Weights of a small GPT-style language model, trained from scratch on English Wikipedia.
Size: 25 layers, 3 heads of 128, MLP 768 GeGLU, vocabulary 8192.
MLP neurons of a small language model. Each row is named by its layer, matrix (gate and up: input weights; down: output weights) and neuron, and shows model dimensions 160-255. Each number is 500 + 25 x the weight over its row's rms, rounded and kept within 0 to 999. Numbers have three digits each. A neuron's up and down rows have the sign that makes its largest values positive.
After each neuron's rows, "raises" lists the tokens whose logits its output raises most directly, leaving later layers aside.

L9.gate558:447534509493494520508476439481490505549498503511496514503502458463504509487486518519506530517485483548474480516500537514543485474539513482464539460486472514499520469505496484479469503476537451485480514489476504486530527529515458500500430472458520511499554496526543493501509535547578521485
L9.up558:524485528435564473473505504496492512507470541530455525498498502468522480488518477497530506505471500532518493454453512441490513516503472524507481483538512495475467552521508491500508492535509477513510525516521460511493524470533500495540500465527479452545491490518492520487458549506471498498
L9.down558:447459511542509490540515484510485512471505467493472473510481490488508522536486488481510488494507522474519536514474468505487538474533486468514525498475526520487522494482487468506453488520501508454529537467444486467494521539528487531483473470496518505528518528476525457508482528514545528519
raises: " allow", " give", " provide", " increase", " have"

L16.gate342:513500489478508467513520522517484487520496479544537474500559491482529474479483544516496505541575461485478493493498501530528477489488490513508481467455507502467524544510530477510490511487497439489468483490530484525527551488479517525522495477532482503508493520507532517527459506480489546542
L16.up342:511511525475530523577498503517537483504518457498534504565541485484527528471489530486498517477511514490462529451476429524518479493494485540491504486493530458484482527513511509530510505478496462469506518491525500474511534494503522507470491469512477444492479475524515480502508502477483488487
L16.down342:512507518471536460499499484527496519545505478517536483491538486569481500485478512484490514484478479491461505475498511506479509462531498494535497512490509490494487471503510538511477526470485525503493462495488513440451530445488502499461505475571471475525487481489530486529480482485483487477
raises: "urb", "ior", "illed", "eh", "vention"

L2.gate23:526465514480490531474494505508491532472476464506563492477508502487530493527497446478500473530455497496464455526512531485471519499483494506465493507492495490484476530496484449521546463479477522519467497517518508466531510512527542523493480530457460473544463510530565491465502476504479534526
L2.up23:500462512474518530462532483501464537466462480522541495500530518477506499518483476489488482521465533503442474523518519481497505543513502477494499488513500476509486530508514482513504476514470508509462460502514475476483503489499502527544467533469498516501518523504534492480471508506495522517
L2.down23:518547507492537496515498447534496505487506497511508476519512503497492536516483481520504470531504487535531501488494530497475464536509486504545476523536519486548505464469506487504531514522488486497486444505477501466512498512526504501491434499455528538496543445517492514452496491499484557542
raises: " they", " it", "by", " she", " he"

L7.gate40:480462474494448500481509461450488528467475514461485483474536495501525485513491525531512461509548504530497509472543535505480501496509535535499499516505519492497445492478545492508487480492498514520508440504505520473508463463503515496501532484516510483473484522530493530530518502501488518464
L7.up40:505486508531451461470485501458498479532485484501516504521516532527541493516503482501505488502436485510518503478474507479492499550528518516497462483486537473480496477476535485496496530494514483482513491510478461492493520489484503474521508485502533520437469534536514468527550499537543494519
L7.down40:487484513481537521529516520493522527489531530491512534473512481517446522478493478476513530490458503491501500518519518487510518532482522527471479503464503511491530486504490546525497537531442502494541512503484480505526515517500507500491492469516519497482512500473499500495511513521542471467
raises: " This", " Also", " They", " Since", " There"

L15.gate755:541464515528522441529533471489505497503521445521500451497492536513469540486536511522484497439524492469512499480489490521521506489501503498497526502526496511562519566530523536504525490503503519473498532475527523484496506456511517516447520501476472501523493453528503515530490508516469506469
L15.up755:541451505501471466511484479466533507466482472479505498502543531517510510469488484521533535483478501553504508503503489534491518476496520519495494500505499485487527529543516513540491479473492509479445512505512513507487499491484454515492539488477492525486477471475481507479473475530510528471
L15.down755:520465482464494504495534538468509490536545478467496512489533497490519525506505514506476511483527480457517526508506471528490501509438523521537524488511511463497535458528460479477509504473548524505475483548519484483518511485521529485483493548480500532471513452496522453513513497506516541510
raises: "ly", "est", "ness", " enough", "ened"

L2.gate85:484475564520515499500491447512515502436563522499475539539434498458507466502514482513469500523514515499509511495474513538465474499512482495554500524481480485504538493517571472492537522497485495524503486482507508511498464475481482445495503485499499509490448539522509522488538518469466478456
L2.up85:441466523530511485519506475531500524440502517453491475520471485478482514517486495501470504494528498466492482493482532505452488479468515532521474510510488489497475501508531492461516504513516471506475484498526475494481486474504515464506515506495490502488471509539522481485509507460506526467
L2.down85:501484511467503510549504524513535520539508489534510518481503488539515544506520523524532498505504492482496509475505508490511486509499488485465539493481532491529483503462479481531456452519505493502555539508453510501539541557522481500526515520514499475509493461508487481513513504554496494564
raises: "\n", "\n\n", ".)", " according", " because"

L21.gate300:504480550509493465482489503447524496507477502424506488521525471530504481511468505495482525530485490506501510487526496479502455531522496542498462468529518501537454489494459505526478486478495478559467504492491493481495501502488512490531516452488500476513516506514512516459489532522500495527
L21.up300:476549516497522492532535495495487488529491492528487504477460519515514543520512489450488518502513532548528500547512487484488503494525464467523497505491515488466496508512510541460510473539470528490482507449509492473541533480507516519503474455497526516502478504484471524481486522503515421513
L21.down300:423486511473567510492504478527480471514472474525459489561533481493558522497535510502476503530524510512522509483476507511499532525521509498544493497467501494507516519467494496528476469527548488541472520476530491505515493517448498524500422476479480494531487445494488505499508526505513502518
raises: " takes", " tries", " becomes", " goes", " runs"

L19.gate193:503477479452512487490446503493462506503466511567466495525477504522443486465476492492498485506536484507508496515520515539517456516508522546519513506508459504531516536513486524502515474485508480527504500497556481482455491501505516511497484481509511486485540524555542520534497521512524485480
L19.up193:527521496469508521498502508457530513444486495523485473512517473500502511451496511474497508473505472549500499453463515525476519531546537465509503486538458511502516531504477496483504491495503514518504466500487498501526487526554488479481533496488484530501499483498542510525473501499481511482
L19.down193:526514518497535513514507471464534490511490472516478526480510478557515485483525488529484500490507459500506497462525485516455483500492503527485490528512531531542482495495499495479477469515504501454486470513521541508459533477506513508408498521496497504504524501527506486494503510481520541523
raises: "ales", "alk", "ón", "aped", "una"

L2.gate389:489478482477497475520515501474530492545487491450499505505551521483490495489523509496502494456471491516518513498510536577564494494475441488509519521510471487491483499505526528569490471493525519520552504496486502500512476500495485488445520476478514484484463533492514500504482478478484488539
L2.up389:521453485505512467480518509513503476507534472514498462492482483498485494515467507487490536476505505514520489469518538553524491492480454484510519488488509465451468514495511497519529493456508453541524503536471516501492507526503509498464504489519486514516490532508507469476492473471480477512
L2.down389:464478542474514493527512462479512468498515520535514505495491498492476532511481490489457489477507532545454523513542545463526491487501448513527532503495550494464494521466540477509544461440488507510499493529528516517473509454517506538450510477513492486505450494501492517517497504502531513491
raises: " Th", " th", "und", "Th", " this"

L4.gate526:490522510510484503494520502485446467465527494480509446510468506535537521469529470509477486480503479510466506486524461533450511501542454488484503503515466519539511484498495484489511453496543513486493475481501477521486497483507514504526507472470538490491483488515466520478501516471491472500
L4.up526:539524477546463489495521501491466471482494526460510488486509529517516526516477463490481515470514486522488491484513476494492519476532432514498508473506477525539535481495487479460502489495541470485491514502497499532497480522511498487470521483488523476483530504508463511497500528475497519496
L4.down526:444519442533492485510546455488455477498485506509522474490506498522459508495518466497472523461470563499483531468509479497491531522507438515537482464518518496456535503496509488453508477484522508498515503525425481490550490512515495543500478531518529487461546507457491494498500528489541518519
raises: " sp", " Sp", "awn", "e", "sp"

L18.gate251:497473518509507538489484532459493489523510466499517490519498489545479523517468539488530523504462506498511449489535498496521507461515509481513488539487485528528445520446494565502507481518471471506501522504506460524498521483484532517485491484505506488540551539508514525501511520483553500512
L18.up251:497501518470516491478495488536492485550464483506469467510498470540492533463555486518538541507511483491502500482584506500512515512476452536522482493477517510497468499463486521515489477474519505517509505507506466534506510484497531489475527535465477511530505530576493539502499508485496500509
L18.down251:489512483510494506472473491485509492519443501540462508532497483488538476492523479459473529504445489508539492506519499530519514459503500491528497488487471494521514505473503461509476530511487516504473513513532513522515484518449476516492477497504506517528552511532516517472470526449504514489
raises: " average", "es", " display", " occ", "going"

L21.gate355:460537480509531517487514514499515505494503472491492508484504490530475497510514503551509467491491495530526536489485494502546499452492483517500468553482471480487558528518455461523485493533501460500493499505486484541509466490538492507521502483560469472499481465506482531522519558518530477530
L21.up355:463530477474483501507460527511492504488515489519481489533487466512467467511507520465506489473470491518517549500470481477542517512478488502480496509492474503432532476503475447493546441513473478480519533500477486530483488479529484480540523505517509498518524526500472516491531554496477494513
L21.down355:502444517497475504534496466486557527526495510541476469507471488478499500519505529542470517501537502482545509489524526499522500479505474490523482493505470471498511523504494511452466494532502480467498529517465536497499509501453513485481501481512472507563500473501482503503515496490535524546
raises: "red", "um", "ess", "ount", "omm"